MLP neurons of a small language model. Each row is named by its layer, matrix (gate and up: input weights) and neuron, and shows model dimensions 0-191. Each number is 128 + 24 x the weight over its row's rms, rounded and kept within 0 to 255. Numbers have three digits each. A neuron's up and down rows have the sign that makes its largest values positive.
After each neuron's rows, "fires in" lists the words (lower case) most often at its 100 highest values on Wikipedia text that the model never trained on.

L7.gate228:140135120139125146116148122112109145110119142139121099142140169094124098120111108128127123132148133116177130152110161178110104153112137090091146104168161130140123134123159126123151091092151145105121169149164118171150113106110117113098104125155152114145163157158153167143126123151087116124143146147086137115115151135134134116151129145093131114121126175163102094159055172139138156063123126132134070154098122134153140150134136118139180083109092145115091100183110095151087104106100161142163099152110111165116140133113111121144116119087144110106107133115141135145139137105151112137
L7.up228:168093119139156089121147153078151141156106098152149109133091120125146121130105126172157153122180096126155161143115145102101084106126145132107112104158095133132068127116093125125120146119107144089143146133090128130103121142064117154160108104136108126123130106088161161156090106147148164088141131135132138114119144146108192132135159157108109120115127135132112090164098141153129136135118135132117154082114127148128119145109136097175135135133156117147145085105085107170098151089135133119104105114122085084106117112132109146137066109170131142144136155130115132130160115155152124107
fires in: "of", "railroad", "railway", "general", "frederick", "blue"

L4.gate198:109112155161120117101125109067139102116129097132118095118129154116157108168155130110087145150093120135146123123121149126120203127110135148120140154133114122127087097156129084117151117116123160094161150166160151141090117137099177133124162102154125146183142125128152146118101137071088117103129138110134122174119158134170169113180089144138121160103170155115142074139136155133131124134132129099189153148111102133107114114141149159142155152121140112162153156123121105091082137103141158101132143141105134137162120129136111150128107119155159144110097104117138131132162167120119124146
L4.up198:137102141146126096114130110098064174133092178117102138163103156156106105160095147130146154130146125117138126117104137154161100157134094108146082131169124130167128134141165148151121086125122088122144135122122118123143123138121153157127114086104111145157122133150151150100100144144132128102159160126128104112103146135119153154125169107112115072141105104110086152107145174103116126097130117111134137185145087130131123147147131128129119130138101151128128092150098131115135171120125181145123129103094127100177081146167127130143164161107121141159082170158130137141126109178166110161
fires in: "of"

L9.gate408:166116104116139170139166122131125141106092119109078130130103129184124155135137113129138106105179178137128091125126150114147145147175126142139141127119119130110117141149147139154137139137107113088080125093187068099149147074117120145182089140123092141132144133124165125140126145105096090138208127132118128145147153125117113107129134122130124138124112097120147121154123162102121161152132135128104095143093106118117180145127137099119154164149106121167089140098110096102132149175147140093119163129126131139168128118175108152157138136103168118111142119122130101121099124087119117160
L9.up408:136164105094136120141115105116151123104127117115125096130111139132109127134123119089159118137118144124162107139095097156132090155099131137148115176116103111118195151209117115115122091116110123181154140136143148148117119150142111117153149142105142099169091113103172125099137132112142097119161149084091162093145128155111130118124153080121109201096162102118151134137085109133100127108149120123119084085070100094111173141118121137132103154139099127132141114118167128165124126118106138127132118149154113145112137100127160130169122138123136147090102129117142107150116123189116149119
fires in: "was", "is", "played", "went", "became"

L7.gate27:128134113133138152148112094114112168060117096152124130097107161127173129127057133116117136118129144127169105111079140130099146111087143109128173094124118143151129149081130114141135120137128103101129103152122114123128174163091134159131107167083130125123178119104105134131133122131095120117164138079135129136152153136127118109146178072146140157141114139109154157105093116114115103100124115119108125123162146155136166136120095122112135137158128133132082122085131093147144133161115145119129104125145110086147154120100169143151143157085100146150069110173162134114133166153098152119
L7.up27:136166149168124152125125081120134148111153167082101123099125167152131139130137126125135128097178152123116094130122172155090141111097166107095172123142143120148135144139160115117096145115110098102100131116139130131126124112080174155166124136085121158132098103117139116166124089135099116129124137125150138119137148127157135147094130083121139186167102147142115127125140118134109114120144101096168137138162106117103135102092156136103131099134127184123115118113124100093184133161135182074116128117157116118107126145137118155148088095130126157115086098127166104111157150119107110180
fires in: "on", "in", "for", "released"

L10.gate8:115152110141166118123141140071147107124123137130117146101162084135127102122103159131092150108118120170118122098112127129136136133112132127129140154148093118147155082197141146124123127100100080104152180147121085157145104075123135100123116118153118155162165141130160119123136137142114124119185159084140128131185147131141112141124100130127135154097108109128098147135157116126139140143129093114156189136126100104178130122127156106149172120161156176157121094097158134108128129124128099082133142113116149143074109088166139144121106114139140126078143098113126161134103148106097117114
L10.up8:123131131110098147126161162133091112104115118081106107144154170137104149104142149134127121139089097113115136113106122093116134130122086122126120081101145119115122141133136155150161170142082128113125143150084111169115127103119146121099125129120116116136128107152132109134148194122101138103111121139158119149138152151107162142099131110086134127119136122154082170151135120116126153103117135129143111173115152114120126112126085101103101093131155122166195144192078091126091085107144096144095140138136113121134090122135113156144126100162156121129102177087119119088130087170143122172
fires in: "of", "to", "as", "despite", "from"

L10.gate275:103108087144094105130129155077106133121143092105119113083145098127118120114085123098119098146121139109137116081101127104136122121134073170131143118095141143165140127108128119126114089169088106141125106130144110160173146149111149145101129117134130141126119182137098158107112142129115139142116128147137104172165077104117125152157105158142127127171141128128159146113146146141161066084145150161127108124091141130130153121153081138156125111094132151162127140188120115174094139113158134138167126127125114117097153115140160152099143149135148139079095151124150165112140175143158150134
L10.up275:107139140144124131104137096095104135152094098146123166097122162121125130088124122122129134169107140122102133155118155163131148135125108104102119092089126155140128093185134148115083205165102070149096111113170090140093163124116142139118154142144133108130096111115144137133089144110117101109119115151099053149112080144141145132125152084116149106094120123095155133144089090143133110140157132099140134127097107128123130159106108114121187157102115162124109083144134115124149154129113102092136137097118140110162086155120164133128138126141148119124138124119128116129145154190144120143
fires in: "of", "off", "often"

L8.gate56:146104042147169122143135135097143146169099116158151121112145113135117111121137093149112139153136151109074135119126134157100102136149123122133116139128118124114130099123150128133107129150118138135134108144147126116128169105092109133114150145144160117162099140140129159172131123154149169109150113119149090136114126107113115132114154092110089094175143097135147122100165097098130179080110160167149143186139098131175122139137177122133117176064134101145129150154136116117088155117152153148138194116154087141116093104110157133099135130113110130118144103140171128120106149116114115151
L8.up56:134144100150131126161104115130095143138133105129112172135107094132122123101124112176096148113096152111132102097124145151122122165126183167158123172123089148085121145110139137127152149158132142144108123144114117103134068137113164158165184113118152129138117147121158169161141118149161127104151097125143110127083119160149125135135189094065111091174099110119141147107116131131128124138131144142130148109121088115138095163138151125176156148087103138139135146122090121137093096163134162132093120116149107111143092151101135135139127176130144127150153118089141126108147104138170169154
fires in: "of", "among", "with", "were", "alone"

L10.gate411:106153115148098121147127139080120157149143139125117100131105112147197124138109109181173107179098146072129137138149111126115134139163121098091090145143112138106124086126120099131137129134103125118168137151112143182128097129117125139116141131115182148168122138109136134117135194104138151133179133125113100129125110182131139126093116125163138136109138141101150107135146135091139137104155146127103158116084151117097138118175169126128114113081154144136133094151154106113160116123115118094126128111146184113074096102122104174153129120146140145116156096147147171103108111109108139128
L10.up411:149137103129138143141119114107125162121127145150152149117151141159113137092142125108117095121188153131133116115146155113093104148126119137174139143131158091163181149159150123135161120140114121149127128164157131121128108094152132142113164101134127123151150145125110154135160102158182136177114132093141088103151138160107107137124103129100174154165091095110113151152164163186124146120161096100112143143122149137121115156158071122121123141124114157147126131134137112137135171040089106184088110136126142130107124147152117096126122095147113151177133146152107137149134159123113108114
fires in: "of", "minnesota", "mississippi", "angeles", "illinois", "to"

L10.gate74:102113124097165119103144149122082162156126121136124121085131140124163084148115117151145097116102099126128132113119126125108109101115159117155160146140136136095168154148162137176081129150127101078105133103178123092113157118131078163145142136126170149114120136132132140096126102109134107158141189121134093118097103091132117129146098080134130112131102121136136087104074102113157171123106144130097093128108122131144101094131111105101094124136139136127104134117141107122051142121093133119153122096102121112132109133141163138127104160148104120156154156123197125160123177136138124143
L10.up74:179133139113145112084124140102109094099115102127172100157123126136138094136113125118090128155183164147125158155116117152142162147096091114094093141118164149123132127120134126150126126128133143182138164133123114126126135146160123142148109154119137131119116144095130166115121153096083100140125081053068124159108114101172145133135125135099134132148154149116145124086110093171118119164136137144090150130137137108121132161122124178108171160109133130134165150151096141117149149141105131167164093178101117090119098141156121162093119136146098132108158113119124154118120136139089111165
fires in: "of"

L9.gate356:139124103142172132140184130114141107118124097118100176084134112145116140123122131115134128084156152158114164167130131113127098127124108117111130145140187126164092143117134166161121145135137086109126134127152145146127134141127114141137109099138173091138147119148141119100101102106084159103099167126142134190150119152115068102118122135132116134121101130114146151126088153136126171087137116140142128193121141138097136126120121097109145084134096101176086111115162154113114147129132146102162165125151095135148142158170124112133156115082095155091152089166108107093130107152109108117
L9.up356:080177135142111120108166143132099149120156193142127105094157120113131112115131118132102116129148148116165157166178115161152130117146108150105104147130147185119149122130136149150075139107166173082107122149127134135193105137122119136092141162155099103112145123139125100124160173117106117151128143131149133134098105114144120134139133125129178111152145091139112127111084150155127137104107149167131119116100125152136100124120144137121113091168114127136140109127122148166127194129131167156147172093147159160162108117107112106089126135132152128095115149117137123097072138156161150110
fires in: "he", "she"

L6.gate133:143093134122135162162156108145124115132119145117116112110156138119136149109125109131111090143146169154133170150182093159140107166125136152082206103134108144114151138127150117151130112141138112090152138150156107099131107114086093132105113121116142108162136192138125126144098121149109143128145105091143140146129121096127055158135124133121071138167135134142124100112130153131125149141108181146160112143154131160127171120201145109118159104153096171136108111146120129102159143120098121107099123138131155129130135133108143139130104108108140149077128151185112120146129159135141102083
L6.up133:134125135099140126103122135161103118146118134139146138149138150128112139117168111140142104133137095091147104104140122183134104048112117152138170122104090152135149135145157099113135151131103130117161102130122129108133095140084107111173078123131156124162144172170105132162145122153138132129153144134124088137126114125120098131087157130103117091158110120165105117108090148125130094107078133177102150151122107109112144134166146140116129128123171160124122115124112118091097137122150105129128092110158146070090109106124087090147079133144167132064137131141123156094114106096106094114
fires in: "of", "often", "your", "anderson", "better", "its"

L9.gate246:137164103117101150122116120105116130082119144142136154139153113091161154146099148098120115165150163108166143128093144125113116132139116124089168128169076056152118141141118149118138162145139095147118108134118105127116158104119161100140176099099132148107157127110120124088105117127159178140130117151125117100131119127126072102128158101128160158126114161147146089110100176128136084114128089143151129134122139144127165100154149097131151151138082149150134128111145105138114104122121170089120184139127137158112145158092097192137155138096120095119115084123126133130112099137129165126
L9.up246:135156142097163131143138131134104146090143133132128105100124115112090113153125113140144120146112131108107119158119078151102152145120130107158068113156164122156095176116138135128124085141178132123125138135131094145105137104138115121121148141109167139149107151153125160113136133122132120100144126166133142169141127141116110098141176102112147127136163121078093072156099129152105106143138108159099111134100141090120126140109147105118129150119167140139191096100127109144096147144122175174129204137145156121173159145119157094145088141101127153116122147117144148169103139168080112152
fires in: "for", "during", "in", "entered", "spent"

L7.gate19:145112123170132102136150122120108172103123138131164095120124168122123139100127136092113117163146135172096168133154069126139127148109091159078130120175116148097136085101115128133106135125116093155119094138179165116175131074156144168109130118109136149200150129135124141125110166120133132139116133145115105160137126168133102139127108100127101102110147140112124121126126104109116132085136158171152145180122099142127130095160154131100117107117107149127102105135152121118128107148130149096149146103117084108127103096152146118141122113134090135117128113191113144071105168145154139096
L7.up19:168098145114082127110119147136113138125111081113147143144092106156120165091176080140119135148148126150143141115125095100149157119144134180123170126130126107088094151115134165143142152158190088142117129128119152088130155119099152131121115145123132124080121143116118119073088131143151137166120106114104103144088118135115127164127153125131143106089124148150142129115136077112152102134119118146097145131165102129129136098119098135134119092084125105188145161134138107113162129144071147143113100123140140076159114113140114155148131124157151125084179113156154091107113157116133112150
fires in: "of", "often", "isbn", "for", "beyond"

L12.gate350:076112107118135169110116154090160113147154131118142160126102114116183108075125130139138139124124114131099150172128137170122101132071093163134096142101121094125168136122121166112144156127162087115145096069115123118130148162126181103091133142143160087175095139134160113090119097114105102154124130139122107138127126107101093127126115147115146127159110137162113169137117149125126146143154152139128164114094120156150150148090171105128152125131130157119121109141110108109159108154115132121125150090133076121128115129137142082141119091172161176114120111129115137081112116144125159161
L12.up350:117117112070168136109116144144120082121146131108109119152154102123157161157164133115135172124100167107159122146131123140124131111141153118158150110129114109110095137179152129121137091152134146128109126155162115094118149132181087134175079142117170117153133143097103163157095104107136123137131124159110173152139073131123123116095127150128135108115124091095109113152092157098082118134146136143133114111156141179162092127118156136144115091108119153135102101134103152148150116094123143140107076123163133169119121113095135135122181136144105145108083077111095087138107145140130147132
fires in: "he", "she"

L10.gate498:141101134136113157132121109123157097116140096142106146092093089142122167119116132102115146144138169116174109140157087114138091084160119109092133116117136117119119093119114148175123136164137122110167127124133141116109167078129139127176095130127100100136100122129150134128098146134157092128132165077169100101159156102143170158112139117106138146117114094104063123163117125086116142142114129166136153171091132102126144134116125132092146086167107143104132140114137156153141147110121203079140132118093168111147149140112146106102104142121120128115139085122111153132099107160120107139
L10.up498:132138124102093166172118107156137099110092113173135159114148123095081141122107137136133162141141185102152129092112120120108116144091106102171118167148134123140137130160125088112126140129138141116126121107173153121125100142120115170133120155127104154121100147171151124086122122112139087127107142114089120124150169096141104125176133147125162159121103122130084133141100126120124142204107114140168144109146114093119115124161115089102114092156124126141103148113131170124098087107111113080136074162101168105118098148109133109116114142133118146084116176118151154143148118130152150158
fires in: "is", "was", "are", "wilson"